python train.py --n_layer=16 --d_model=224 --n_head=7 --n_kv_head=1 --head_dim=32 --d_mlp=576 --vocab_size=4096 --activation="swiglu" --norm="rmsnorm" --norm_place="pre" --norm_eps=1e-06 --positions="rope" --rope_base=500000.0 --rope_fraction=1.0 --qk_norm=false --attn_scale=0.177 --bias="none" --tie_embeddings=false --parallel_block=false --init="normal" --init_std_qkv=0.0335 --init_std_o=0.00593 --init_std_up=0.0335 --init_std_down=0.0037 --optimizer="muon_variant" --lr=0.00682 --lr_mult_o=4.0 --lr_mult_down=2.0 --lr_head=0.00387 --grad_clip=1.0 --warmup_steps=200 --schedule="wsd" --decay_fraction=0.735 --decay_shape="linear" --final_lr_fraction=0.02 --batch_tokens=16384 --seq_len=1024 --doc_mask=true --z_loss=1e-05 --train_tokens=153700000 --steps=9382 --dataset="wikipedia_en"
MLP neurons of a small language model. Each row is named by its layer, matrix (gate and up: input weights) and neuron, and shows model dimensions 16-143. Each number is 128 + 32 x the weight over its row's rms, rounded and kept within 0 to 255. Numbers have three digits each. A neuron's up and down rows have the sign that makes its largest values positive.
After each neuron's rows, "fires in" lists the words (lower case) most often at its 100 highest values on Wikipedia text that the model never trained on.

L7.gate341:142112126149120108122126104090142155119202119141114125144093146146166127174126186123161110097120230160111165155072074125159144132130137166096186138127124159104104143136128118109101054154155147075148113162116121176120123158125122100128126109100144115165109128124191107122142150170104118171150144150151106128098095087178166199123153123142112141133109130174117103179045164156134206067072
L7.up341:131134111138157129049169076087124061120136112136087129144125132049062155103087166075110127124163122129129111158086143158044137133112149131074153106096139174132135164140085059077141120135115128151105092178119147185138104100128122166132136174150141164204130146116140097137145086212145066109152148150157128114147181126139096082148088182130089120141127149167162089166124115084118195110110
fires in: "of"

L11.gate86:114129174134163099194122121122074171171125158115167124134122117157105110123176213175146127201124168078095114096122116162173106107087142158133151105107063066095099091161143189060093155140120110101113148131136179086146157157150132111094144060118087155098163132115134157094083157150106108106159140107147136171096107167142207115182086097141060109129156181198121096128118082125155133124112
L11.up86:111080148109105141120121150077100095100157159106145105075121118168081099194166186080154068107101117113178151053138090164107123070082146141167141074118142128091171136136092143084158111167145090112111139072111172113143138113204186073140100137125149093092142154164153099136118181136128107167088100146167148129107123095116172137185032179129123122126147135175138109147118108133137130127143
fires in: "november", "july", "june", "davis", "august", "may"

L11.gate453:174178131066092159148151110078174124100111152102090116131108143111089165113176139130098125150154106145167145092132116124142181143131103092160119075125166095138160123153100120087113107126176114076093084103107085139142108178121213153209132070066135099146093103116134092135077177098110103137091116105129124098098095118100140078158139167127188123142110124089096098091058129176102037096172
L11.up453:153177136103085099083158148134119183057111115085084119071067134105115201098201125115145113148105157105133140150150094129121136096118113160142116130158119106133122124094114081062145109155076152131136087199146132171124125157071142104126137141098051111143139115071134081146173126105100104115071131111118136167135153086084097103131143165136158125119097137157155153125126107103151137125151
fires in: "to", "not", "t", "she", "never", "s"

L9.gate155:089080095062115114125126131175126059155163135129160145177167073108166085057128137139179166099147063165142111126144139185140135107157105118133097075110162145124137138120126144158068128144112164128133086147194130141127177168130176133098101055138102113064094113108073073126118139146134082164109158086133112150126122152171101097134104122163169073131137137169137095199121091147126124080107
L9.up155:112139077181064136138119141125126123165170086191163102099206131086120151145187156094126127107144161147157134155114105114074144114126095153174156168145123118116083088179101164133089084173086099109153036148123047191090121138134213111082137087112083190083102153111114101162149171149157163123143152093125133119131112153152135149167089117068176146145075149129167173119127125173136064178116
fires in: "his", "s", "who"

L4.gate203:170114142117092118151145110110120140091088166155150163160114136120148113144109127119181136158178094164106118108133124173183150118145158130109163126152112098096151098091164106110132090109136133109063098186155123095129187154148126122108112092118142091102155105160119101111170192056138123141200081137120233122178158138157152110118151146122158126131147139157174181103148061173149169098169
L4.up203:093151171109078108130124103154063130102103163172133207134123130134166107130122175101172148132170090184144142130139120103121176168093109125135097141150131114142207131096162156042092169074129150135069144078096100136128169134126129154106100111091142166112112154125085158154136188119124140200132100138094173141152138140144182133170141149168160127121131090145116147143128100171099156143198
fires in: "the", "red", "black", "blue", "blackhawks", "three"

L10.gate528:116106131095128102102206144190108101087164091090127173102048110092158137115132154155098125131114134082111100131158149165106159168063128153097099126108186095134152103107106142063109156168166089174113102111122151185128140131112132085166121108126154147158076083137132139092080122079076208114152131133123110118104114120115154205066109143123089147098098042194174100080138137114156152161106
L10.up528:128178137115093175103149217096130123159122160179104159113175131071176122122163099131136173060110081126205113096121158159079152107115081151112107163160089172106104142156137117144146152123103140124123105122142093129078103132126102142091106109155096093109134114089168118078184148076196137068135114138107135137145156167157113087094117079095113134124123076137106125134156177115160124067135
fires in: "of"

L6.gate126:167077090113176117151115147177146119123099102158139134112102162092164141080106118055163133092165145188088090101183133130098151137176081095098136112174112161134100164087131119112106202123114145131107062107132213142125106118119092133122110168083186163095083143143140144127091131141137122160118085164049151090135093060115167143128130161108113155225115104180150160133146133140137129119111
L6.up126:172112103160151155129118152115117173119144098158164129178142169094095107107137141149096138090083092092110075099140117098105199158089125148131114124147107156126102180184165118046122135144136158120119204103146154117105149115155110152123111169148115080158093142150167144114065109095093151082150183140154103084081144121089161080107105138126121130132121144122154174109151100145137140106118
fires in: "of", "2020", "1919"

L7.gate11:129108169140102128128142114099085146166172072105139152150076126151138140137095098110137097164162136125120155108154123119095095118231097160172124088078166095200136115070135143139100066120105138106138176170156124141187117141193153157125125095141087153115066137084128109115119125091148146105160107149138100178116150081157137158128111167159126139170183093123151103104053135129081112074124
L7.up11:178127114136095131129138111066101080125139104107211125113086124129092127192169092132154118136146175082145144128231104118093150146148164191149143078112161101143101123111113160144133074113107163094113144191143081130092123163116106194139093129134107170112102114105149123105107093120107125124080124161106093136165136128182066152082105116119148146143174117147131161126108104143177106167100
fires in: "i", "s", "you", "she", "if", "we"

L9.gate220:118143108131116091146168086155127116142124159209108115185037133114137122149152116131134139147092115131165141187114110145143185104124136066123113182091160130121103107199142127115121136085149118093163161117111143141130164089198126160125135135161116199122163106155161154073112119038115133055164133151162166179139151188189162144126086140137179128096104129126127105123086153141121137147121
L9.up220:115106125157122105143156138170122122073101150118166150142120146062105136111136141141163157110111125133150185176175175156153188121161141063119106174188091168070118114179106109214170138123136094090152150079154109109146134163135139140146151108120096144170122151117162159105167097066128144146130157140167078128116087118212108191144067125199157160134128167117143133140135114149082099145133
fires in: "united"

L10.gate407:145175144151112089127105091150116138151136101100079091109120129110150119187114202211092176176135104115139118132099147139127119136138059136105158107115161038083151103154156106119121191134136137128100161180111144145077155207166133111146183150129121107116084196125144075065143154115137130128108106156097092097171122134083138135134110106113114163145140150152198158102091109151098112166090
L10.up407:128061117142128145170088134168201106141112111111152114108168163152097119101122125085109141092097144139117111138140087160083148194121133160100193157125151111081143169166126154172143131120124116134080161124151143171143151175175126109141118132187071111013124108170133153167112159150107133148094127136101108177127128141148136172106130185117126125096164135111115103115133155173140125149045
fires in: "the", "western", "southern", "of", "northern", "temple"

L4.gate187:197126125161151179107105155167084110131047099132112101099158150062197125118137161107163124123100112097126123172142118111122184124067184080120104142093145156081061127171173114132090109110128182134106111122088181112161144089146192133095100135122121128183155135184145112108124141188144085097152091104144129140168111166083113141060125102150129171155140096152123170068139156135128133074100
L4.up187:119113156111165108126117038135125156113091085137098099093151195151127123138170115126091121121127115121118086068158151119072153101155166061118134106113132127048178167152135162154111070149126098122147152071089139084099140166120131138134132132119117136119110151151119117089105089178137189135123171148083117170143099101140154105079113136136149115142190098098092161067115122102147190131122
fires in: "of", "kingdom", "hungary", "turkey"

L4.gate229:098148101129116158107075146134166138117206125148095150108176150073111104187099133102132138089092115149180043156122119149183072101198105194053158174172149128137140141099091144156115155141195131099150131116154080160122164107105153180126141122128146140116161130131119093106125063149128110138077127143166118143127113134123167173095139095109103093041141111122172123179132064136143168130122
L4.up229:162148125148108199124145100178140170157105107186181071139094134104137093114136204163107058184092178152121166160102119104095122110132102145106128116122119128103117092136116157017120123108115095198138102170114107151202082091136156110068152143124099107149150106170057142137153101118110128102103120124125059129125134127126146102069084137151113111116132118085113094128108137127148163100159
fires in: "for", "from", "on", "with"

L9.gate175:097163093054121137128093124140146152160134083171128135099179137146118080165077150169105157206139134136131111183171151165155131159150141086068129162088123103166134090097121164055069109158133149135094143113144157128161132114099173106095126173059117135153190172151115142099193103156108067134150132070134169113093129129171098142113131112119128104084093112106160194121119083136086095156195
L9.up175:174153197045132094097123141166115115147139162102146161068107119135181123123131159166040153140138116117142101112124126136179076145179156062149137090115153112185152132141163112135098145091125132144108147129101085161122076146109117107140056077147146154094166146178078107135155148132099149130168143049102119137117106114142133095176134120112158091135184180106098093170086108115116184074153
fires in: "a", "for", "to"

L12.gate79:174105127145183076150124091156122146083128143153141136137089114129162159133105110090110160104136136103138114149077134151099242157143133110103159145060119119137147114116125122145091164132107157115092198184095135111081146124165175153120128159061122158088130129151166074131163129136171206133111124131083093172088125180146160135085190087128120191121157083132113107065141094164153151153072
L12.up79:116108097116134110123171182117102108072087158137104151161051138136075150144146095112197145150167074095163124147172082151113173108144119148093116140107117065083129161116126108108119174094115137113165119143073090044162240136120106141148125139063150110145148173095129163108146138066164092120132168087121092146079097152127117186104085147221162098139133135116135090119142150124105134117153
fires in: "united"

L4.gate218:124204176147114131164150134161087133155153127055128115133154119186123109165093126116066160135113145115182146151113168108132103187121162123107163109100139092121108139079104083135163075098142095112077124176140124121205174161158074125154159107073120100087144096105143134131143122214118152127153126165153125113125120127068112112145117115141109151117160080159101166141111153117095144107100
L4.up218:081127169120123167134131160109163094109177164138142135070049131168116154140061105069091181100149178119131174116106172137121112163198074077139133154117092119109148171107060100172174148078100112129157159148113108100142176174104047186122132127131120117081144086103073133145151138140150157132120156197176144113077142114122123106131085153082134128116102137133112122086076118158138102075116
fires in: "they", "you", "them"

L4.gate533:105066190188091139201165115084122111133107131162113130136131092121125113169199165120103087118138077169091111125140186112185177157126124047168161133151145080157115125128112115115159135187149120137107113135069167122145169147165129168128143168097110117082135130141120193157152175169137137086123100078078153134145102137146110121086099113089167141163096104104122096060117138130121114149178
L4.up533:125071133150108098177165082133155147139174081079117163162107112132073094159138100135122137110109095125131127149206093107081115165091145099144184056107091129067134114127136116142126104154098135096186124159094106159096112194178121139066100127157100122125115163116137176165147176163163199107187099092142111088130141116175111121149108097207170154133116057118110094067116107151145129143142
fires in: "with", "debut", "first", "attendance", "nearly", "among"

L5.gate536:052095146110123150101165102084098128144147123142162137147131143082086162119150131091135109118171172161155120085069128187118141119169125127186151082115084116146151143096119100124176098156175077110083190116146161160137197099131115146141090107198168146232098144155126168123108130140133094128123157100057100076129135077147200146112166153110130097081121061082162075114098146067148113119094
L5.up536:126088125108094141191106132088103082128107116110155155104207169064105154047122107084158153121110133160111051133092122139184120108090152143113101120104080108125145138090149106144184076177106093117140140102151135151104141125128129140103085184125142096060107135103179123115149097084148075142125113096124125101177133135129089117167140100101108103102087125136130094100156090113091120137139
fires in: "of", "ii", "wars", "asian", "warsaw", "warriors"

L4.gate460:134083169109182162169113046086168124123112107131185101144119107114104154121131127159068071130130099096128194197164082159141104140188132164078175103089169121108152118127162168110139089136108127109112130143126121154150121136114171129064134117083165136142110113169116116153168145101114078118092133084116112134136068153128097133127192074097165072141083133122138131154129137167170132107083
L4.up460:058140062132087140162165110120160078121161170181137144131156104097074142145094145104099144098173121182124181119128135167126113111174104094109148199116130069182157146110177118080189087131111132143108102143092151154169149089137099119076112159101188130122141109151100109173095075146103193153140180101118125163152125133157140143139183132134162090093098148097110129105112073169108060126136
fires in: "the", "red", "a"

L5.gate151:125092138146097075153142143180131143156163159132101069072157159163102127205104129151136142190124141117148110149093054115165165144105159092094062084100147090131140172110080105126149186106136133148132078174136194106110134068119138134153142164138138132086186089137118149034076159146133175143129101132169137085100069061065132113097081128087164145126174121160138096105121152086129122107079
L5.up151:155111102083113130152093139059156098138168137108133161119127127112134135141113139108122147141136162120107103080170213116143120114168154123163082096142159113133188133098077041087151091181072106101105156150105181192066137125116192157105089196144128076120096186146117166107144121125094189145146121139103099148145096129164170112149115098134189101171130155123158145125115150156188095210179
fires in: "january", "november", "april", "july", "march"

L9.gate107:097077107118127135113184115122132098124219130159161135160120088156135139148141109132176165086080138149173119144132149087119093181126063170141080182145117144147151145137161095078083090162194115131106130157141127135090189121120113126070103149122085124118201208169117152148055139150096104124183142141078144155125117121109182135126121120130188182149152100138169103134080055138164131094154
L9.up107:101093141089084136137132101092149128128127139160119082137161150129076112136119189123115119074097077075171154155094124182153126195211101081103134159135171106112144173130096090141115140158152123118111117088128147182134099147120168137149144167124094158130129117118123130090119136144095157120049119119093078111137137068135142082158148109111155101168093165106118140085132142130157136077194
fires in: "with", "for", "1", "2", "from", "without"

L9.gate328:161135158083108137132158072123101077144151137087121103104166087129136111096099157127088146101149079085153172127147124116138182096146149188091135122114158117081093129132131109116133125025087122156120152117086158065142108152129140097168103127151177173189030092067134163137146185092142101105116106144127165224108142174127183123115080124112105111090083111104090128096115153131120126135137
L9.up328:134133185140099136119140134186136126113135114160186132220178116163129053102154074140156157132156155096118126174113116172150143116076074119138147160102129110093085162097108083170099069125150066136173134117143144124106118127138145155161134128113149126077097114165099127126129114149110132115099134130134165164152130171070184105125160128117139185119137084116157151065111050081107139162159
fires in: "and", "by", "with", "even"

L6.gate470:100114145155153095071152071144150141123101157103159092114132171131069091089171133144092139075147135126131095110148128121179082110100146103113111099118137160132128149159128108147104068107079108137119151216097113141088133114109119094121173168140096127111166136062139125142110133132131127148110149135113146138126145201105098060152159124148113136194098123093146058096141140051159098132116
L6.up470:176108148096125146101048098056087135153139155154091152114123117104140130094125104160133104124164112102115150158172179101134159130126088165100152102108102168106119169172175100137110106138097099150144173127068103173136126166102108178105155169145122111096174191108148141145092167081130123170120141100159132178131147186100097099167192099086150130174135132184147118085082157145057141104126
fires in: "also"

L5.gate406:091111169138139078131184179118159052148105139165146095108117100147157111127138102092064155122081160129153102099105084128098120142183102169159104145116130094078170168134132122106132115135101105235099129140143145071118148146093127054182151058098098157097165156113149124117177140082117134115119148172109105164170119141103087141112115119119152088148112158102126136135093188148077152118117
L5.up406:141089193091182156113092165170109119093127109184136101092086171123151165170135101165150167132106097151153167150137158127198062187092138170057091096085115142071127073120156139117145101144124140125121119142156104109121084208126185141099099086170197091132198098154095159097157167098162159119117107088098158164075120157120154111146162126178181095135182120107138131124108147189115155144125
fires in: "to", "told", "tower"

L4.gate413:142166130106114166125069108154093161120108102175131133100177146086142141151138156164111107146125081081135113120102140131128174124156041174156162113136135126108175146150042057178112180093229182050132111137137182093111137141150113143108107111108098101145120055106124140114021129132151132141153134121084099218160130144084132147112121074109103088146172170165139137087140124153117131144137
L4.up413:125165099168108126086142198100112084178147139169123081183101134119106111163138145116138126094158139105132151122074129142145162154174130132173137123122195094084152101101114204123129155141087172117108122167122092154141145158124108150143113157137124165137095118206108146165166194225091118122095132197127111117146130123072138126127157106164170110165116108111161099111085089139110169158103
fires in: "by"

L5.gate358:089104123144088157134168156195096156055091116117094096111066108121085123104161120134103154136168082123119081165082113095074149186125136128161090101111062143182184142100141158126158120122083083117126101165132125082121154125142127158109144115127119100127126142180175151162183090197091141068080084074143107154147163114102138157131128122081141149168135062082148044140077100133146186137099
L5.up358:112112131110102121093131197139142099049138067132127122062129120147120114127165164143103213147131116114175141116117108131092142135160155116159111121089048149114221146126150125125122163164102164105167077143128100073110134097128142123060174177078147131099142151135180146210117056050122100095136073142096132067086159176110094165140105113059075128153123155142156108109084096135158164095117
fires in: "of", "and", "microbiologist", "clusters", "cycling"

L6.gate523:107106113125125126142177089136110174116139084115086131141138100122167118148110109061117117116166109121109109143119102180117162156106118064205124105106223090116116127152075096123083113102113178133142171155117118124112059101200143176211101126114095148072115056120069127150060139061113164110104165102096103111131104115087183124175153143161158093118133113129104123166131100059146138102144
L6.up523:201103174089056129085177089099103173140096149124105122119164074140169118143162129123130119064133098151119173094141095117131167107165118123148095103155088110090116108139052184133138089125086159066038091150135133106121065169178138147126107106117119106087083075135116090085146107130092167147152153094124119094114210133132113147125121116131119186107135120117084159124127118061132114028095
fires in: "also", "than", "even", "possibly", "often", "as"

L11.gate324:076151154139153105171069101146150155148115106112076081153154125082137077153115151143111166109120134115057137058066126117108143140099106090117140119173115129130137101095127202149130188111161118141143146114157166206154107142101147146106133109194096147139130103125129113150058140101153171089073149095071143123160179144102143097067099109173128085118078150142135084081153092097091145162208
L11.up324:187139128144115171084134118152131166151103156116105101142163137082149103133087142051149139100162107168088095121134143130153115133073114093150135119136175193093097149135057139133110010124141120098059141122156163157196146122119120137129132123121122164109133138143083125140106121142174154118131118112069185111086156139190147115148080105153129107132128174123122144143109113053150153123167
fires in: "the", "january", "february", "november", "season"

L7.gate234:148169187115142100074079115090134149096122166130122087147170144157090203187116131146115087113120093158120148142128111165174178122126151161062136103124148129197119156142185104106131150136119161104157143135122162121138117151099112150134138081106165130098158098164134128177102126159143097101092107175160100165170081086118231139109221151133087138144134110130077138102092201095100100105131
L7.up234:111107067171073175111128164092181199153163118164161084160139073159108148101117091094116104085143135106166120148124124118123151065144105110166200119105165083180127092166122112131117093158119101116132157124155158180133089117135138155136097132139109088109152119093159089171115149170210141103153106156184054086129134106128120090104175138147076124133175153172097119166137130087137097156115
fires in: "s", "their", "its", "his"

L4.gate328:090131090144115136169125119115099096111153135172125136104084201126150111117157169030166029132168106125084160122100169140118180108041117129155125162127116120114110144107120068127166191109092121128115140155135150095142119113099092155041081093121099109139116090091133079158133169112077146127125115146169057109113154155098091138139142117129140134145096129136146051105122150092165175117054
L4.up328:122099136056129176089143100160142130172082160152125138103138126065129182131153159155128167113111090122130134110110191161126128108200159135122141136101082072156172191126119080177141151180070174116116089119093108162154142147116128104132119075117143095128102065147110163121098069146070122151106121103117179120075117141088115093138165132107140080127158174105136147116076164113109139131078
fires in: "of", "from"

L5.gate396:132046121131132153117176165150112125125096092093107132111165103127133139144106136142096118117138136140101098134121112137083149124152122152144141127106084156107108169131144146211125091134122117115111108124178099127147120150064179168141090132169062174103107082146158096150138130158120126135159108129100178140127100156158110141119117149110157066162067152075157072121121111090164149168103
L5.up396:149152103070074180197128119191142137134101113076117123130192116114137095118114094156115211134118152084137167103128132170115132108086199193126146126152097151148062136126123117164135108144118182115111133110172105132105063174094148141152110126153117141129090121070198092165121141074099151149068117108161098130133090162057063133158127145105108081169144148087086107141128093112184127129151
fires in: "of", "the", "than", "top"

L11.gate332:037084121144156144125169083162060091140156145129170083151191205118125157161136187151100244094136134134131077188138077122108058092122114174118086171148118126104102141106157094134106118066073067129151058111156099110126123152135156103096145082127132178183117119119093129140100136089136123108180152103125091135069089161108149177127109122086120125125088125137066176131119141131148081096183
L11.up332:132111111180059114069142114144057137083127120177166132103182133124124117101121134194090152150128157146121050153157114087119116117193125176108160111142125166124088110110095140123153105136122091187138110132141113126104177180138165212091070077119132054134090109142114067090151121093110114103139112147102131149088116097143058096148128139083173067118167114128129159086150148150165100123142
fires in: "to", "today", "of"

L4.gate337:116127150190113145135170140106163151126187080155122087128138119124136077218130116135164155104155105137206135182117114179188114096138104132138143046118162148142145156115065107127088119195152097167105122089132156099060143161152134097062118123117115153168115164114116156148100084155142138095065221140118057082103126146124150092164154126139229118132128125111099164133108069150111150125137
L4.up337:143118172151133137163196152104140102128174131130179151118081082114035092121141046117137135136084123094136133127085063125176153092116152143173186103116136088098071148093135144094109091167069136119121088101124115127139094140127112115124137138116117132087077146113132038107133139105144120118085155143125113121173191169122119132069124106164129124112097178139175138089103148140156127136122
fires in: "his", "her", "has"

L4.gate132:135169119116138079097135068107181101088110072124108132077164164078083131131129107122081149184126116170111141144194139100133116118143140145084145143045103082084103153187099081101150116188130072178137160078132154098021136131148181146130099090133131105149139048150122090123112126119149160081147115080150096109172163128108185109119113110110194127125134073148120131083112099126106123087137
L4.up132:135042111108119107106136100154128145116140150147110079156116121184165085158064115111125058122096136159117134116143117056108161091144113119136115093117216052127102124138147059101098203120081099103150137126126108126168152103133119096146096152195165161169196119137077216146113148093113138097151110143079140177097133106128115108108080155148097124135195138076184154126144124104182118124118
fires in: "and", "to"

L6.gate507:054084116126062132094137140143129123122120129147125044176039135141140146099085133174153135148113192177170175148054106120146109153077157133153126086086149139115134117114190082056101132093127077200106146141110135104143176106071146121111124158167123155116159174143150138149106066147120106106110160127077157145134167141111176110086045136170068119124174205094073114119139177098156081145133
L6.up507:035113190154117111178115085084081172120155175114120127123106174078127114156145112160105107165157169145134118127088149102095167120114152171115180152119119150143195145122096151077087122056155112122126126097173135183111100113089158172109197117125132116138153090096079156146168071079079156124143168100111145119107195159115117129122095136161112101194100123173127092141152156106152124194084
fires in: "some", "many", "most", "other", "of", "all"

L7.gate132:100130132110137125127153154160106094146134143148108129101177151125169186174115153139135216171103154119117099132147064128115179131108185125124157053137104153098078133130115165120099204196181092103153136107067127191188196079185112106106110092083114174111132129174147151066147211095167183129136135130087159120134125131092119120140106127114072115156106137195117113139145101147090142144097
L7.up132:078123146131173142133133109137081108107085169087104152096138174160145178190114182067084182132095117115146170107155183101093120116161104083092138127101175108087138141164086145172082140135120087091086162096090170158146142149136149100091149110113097149063141124146164116071082169108157154153146169097040114133119076132169168161121124128107153146100068083135114115125130200117118104128146
fires in: "north", "of", "west", "south", "western", "east"

L4.gate312:147160123138130131097183118159129136108144092097081086120171136115147063138111181093110087096151178095082162128175157106159112134135173077138149142130136121125089059144140068091104117165102107124183150097146152170086102109135157161198098092099172122133134152135120091150105095106155124053110092162144152078161126139157124064149177103123102119114145130093149145194130087125076148116123
L4.up312:111125124152158156084137152223097137172155124107108130182117146106172139095146131085061191095135078079148097121087100064169166131134167076090145142095100151106135127143130145151095151142145108111124079137122180142129091150122106138095161137149141117111111068176095105151120195103193145146109136144154148113158167123128089080109139126161170121177148088106143145151156163099122142152131
fires in: "as", "asked"

L7.gate308:077161125150113146073078152132109170108105078170131130147146142082145168142139128133134205145163071140081135130074087071084205159127087200135186139167110149117115148116129104136135142073060096168129109141182107074186072170088116139170161103138112162100121104098114106137149177132109105204142098092157149145142105141145106127113162155095156131158097126144105176207114152189122146129149
L7.up308:091154160053144166099108150124142136115124104138129167146183139137146174162177080095190164083183131123166119154120162044100158125110133127181126170099163138082131151089091171167158164142065137141114086144080125186124113157151170167131141155166069209077106087106106137137157227153162083086094111135149146089172113128120124152087141125138115141097096133080093157157130163096103137124065
fires in: "the", "s"

L5.gate425:122139117164113040154153130190172120161103116152066164145122099153157097104178072123109023092129169130120136131048100141190138108155164149119128162087132106112115163146149136119155057173070145106116083104145122152138155128102133116170167151150109112104075124056140139111128095150136144158088131132131146114146122101116134095119192108117103137136094181131141092199202162093106089148148
L5.up425:085168122153100114121076166102115085230154106182122137153142095169119160102139086188115114123079095161142155102107175112148114141145146134124153177114134115150175165117175143159133104082117169118091078101144107160147133157149125136172200130168067137113119122142076129105093143158093111111132111158126131090155124167094139059077082139120112130177178133106088130113148147107151072131160
fires in: "some", "most", "any", "even", "many"

L4.gate92:106111111105113080185090073083124068121125135132095122119126117131119125112149174112131135107118157165136198165109077101157142190104176123167153075104167109119196107156074152144145086146113129120092110125118114075144146125103149082127138172087145182133110112124116127138096130137151168093166120100178191129141102152106140130121168165100115123104116116137174183130128093132107165087116
L4.up92:144155090073105078109121201112121103116139046168155100104086145081137141065202088115125107126062034127137144150118145086089169095113115191140108117102147085127126114122076125071143071136162119093104093141152082155139109103147103150154102158131100093161117116090090129156111142134061135147094093091061107072146100120082123125143143173162115143111093154122146114117087098123163133157164
fires in: "none", "not", "t", "nation", "no", "ninth"

L4.gate308:157101130148120097102127167175090141108090084189108139123148125077115134115127158103113142127129107169108104138116133101144124167103117145167142124126153081099098143129143128127101111158156106127117079125099199164149067166089134127088117134092098105164064086091159106110186126065159123165111117159130136077053135100127153119149122162154110130121104105207193110153168162098160117034068
L4.up308:137137122158155127045122172109165109151174123096126129118138125129081086097161178119036144160170113116093118137169184099133145133107155131123155163140064095157106141091103120128128148166144096082113126178118194122052160193152168126035143095103141179165110179128159104058122120106163111125142163097155086147071147154156188172121081135103157178103078091164086107115116132150108168158107
fires in: "of", "mathbf", "mathrm", "vermont", "osteoderms", "about"

L9.gate200:127128109186153182092113127038109136105123088139123205123117146161141115131141119122136171094134110161135177215139115116169139164199108121082127073123130100076142090131154132164151097128125116140153088128143122144157122146129186155091106107144153097156086167097106103125116116008090202120133134146109126130154202121179138141134117041131156099077124135091084082114153148107159135096102
L9.up200:108104097106163207102113058164110136154118175192168208104127100114084147125098131129122133119132112140166145141115114098145178081191159138135119137108123097184123146141211100163130110138122129077117105105134126183152110107135115085097093116202130133156176170108193106141139168116113127141096097148155147109133172122107112122154107134104125104181095081127111110109190150120202181096114
fires in: "a"

L6.gate322:183096120159136108074105116164167171111108093145194152076129118095126141146086120123137166123216075146113177152108177113182062123082075105122110124139175114103113146138213154158131110093094108107135179104124118066193117181173069098126148129141054123098112120138178124136163136165142138188128119062146136095145092145141131169150123132161156104215124183085162094134105139126082178124065
L6.up322:144148124096125080102110103189103142164196095144139119101221117146069137163100119122186104113153127179169167187153152170143166142075114163126101133144153153118168080133146086127147127122127106144137135141160108159091073132134130145157171131124122121102139153121173094157147096117154119097143111073151124151124057161148153040113121157108143009129158141091132089119092152121121147169122
fires in: "the", "philosopher"

L6.gate425:114123134146091141091166156127196115154126179148098086095204192116104056114124132153151100166130157129131160194132147157165155149195125127112083148121175132177101138124094146145140119095095109064154136145127110208101148139130114128176102204130168138093158078153088109151091077180122174089123105182126087188133116216098107145105152105090099168093118099111110172113185098146152175119074
L6.up425:077134131211116147154154137085123131176174162116136148101094107102087144172107186090108117119053202098123125130126148189069179178100156113057127089143125127158164105167098160133176144114164119151073136189124130129117102119135069084103174133145098136121148107117078112150133198146160045121195134112128175104105158137089110130154142075105130179199184175130114126039124115162108129166126
fires in: "which", "them", "it", "you", "wrestling", "this"

L10.gate477:158115146084118081075184097116181091145133146132107104149119140073158113122145113144118125136161146122155095134128070121118186125167120183173100112066136106150135149111097128094097124132157142109181166145131143158143115175148155129112086104178133173120135123084104139115122157143110142100125083093104148217117126119127161150113167109107152111061120096123113146067122119122064153100174
L10.up477:145094149121156115137147114104093080114211108130120071096137156104162112110113182111107143121160145126110144199154036155149072056153123170169124088129133059117145140111130100142091117117054147114102143153141137134128151130142150093093131098135093150076145099120195144083112200114154169088100144057046119116135150165110142098104189085103122153084105147154102168118132114128148105108130
fires in: "to"

L5.gate279:144159109142094091175128179072148131180124110171155119108120175122134133110132168136116150085130100179171129115132170114157115115112085167128132094147163134150146153104145108172143136195075107095129087064119120121172078124094102090079112151095084139076106107127080100185138136141170116092097155097091110159112124103113135136124135124107179111135044132078169073110122145163125079139098
L5.up279:104122126112120121117157198099094142117160089176146155159114122161140169109122173154107163119110086121151082152163154133096150101113105134082162181153158094128136087151164117147072115111110131150173149121159181099165122197128116160176104107167117112126092121115179103108130168163119126129122123103102171140117118165092132105168164141139165119166160081107075148128166064175146128110134
fires in: "s", "the", "her", "herkimer", "its"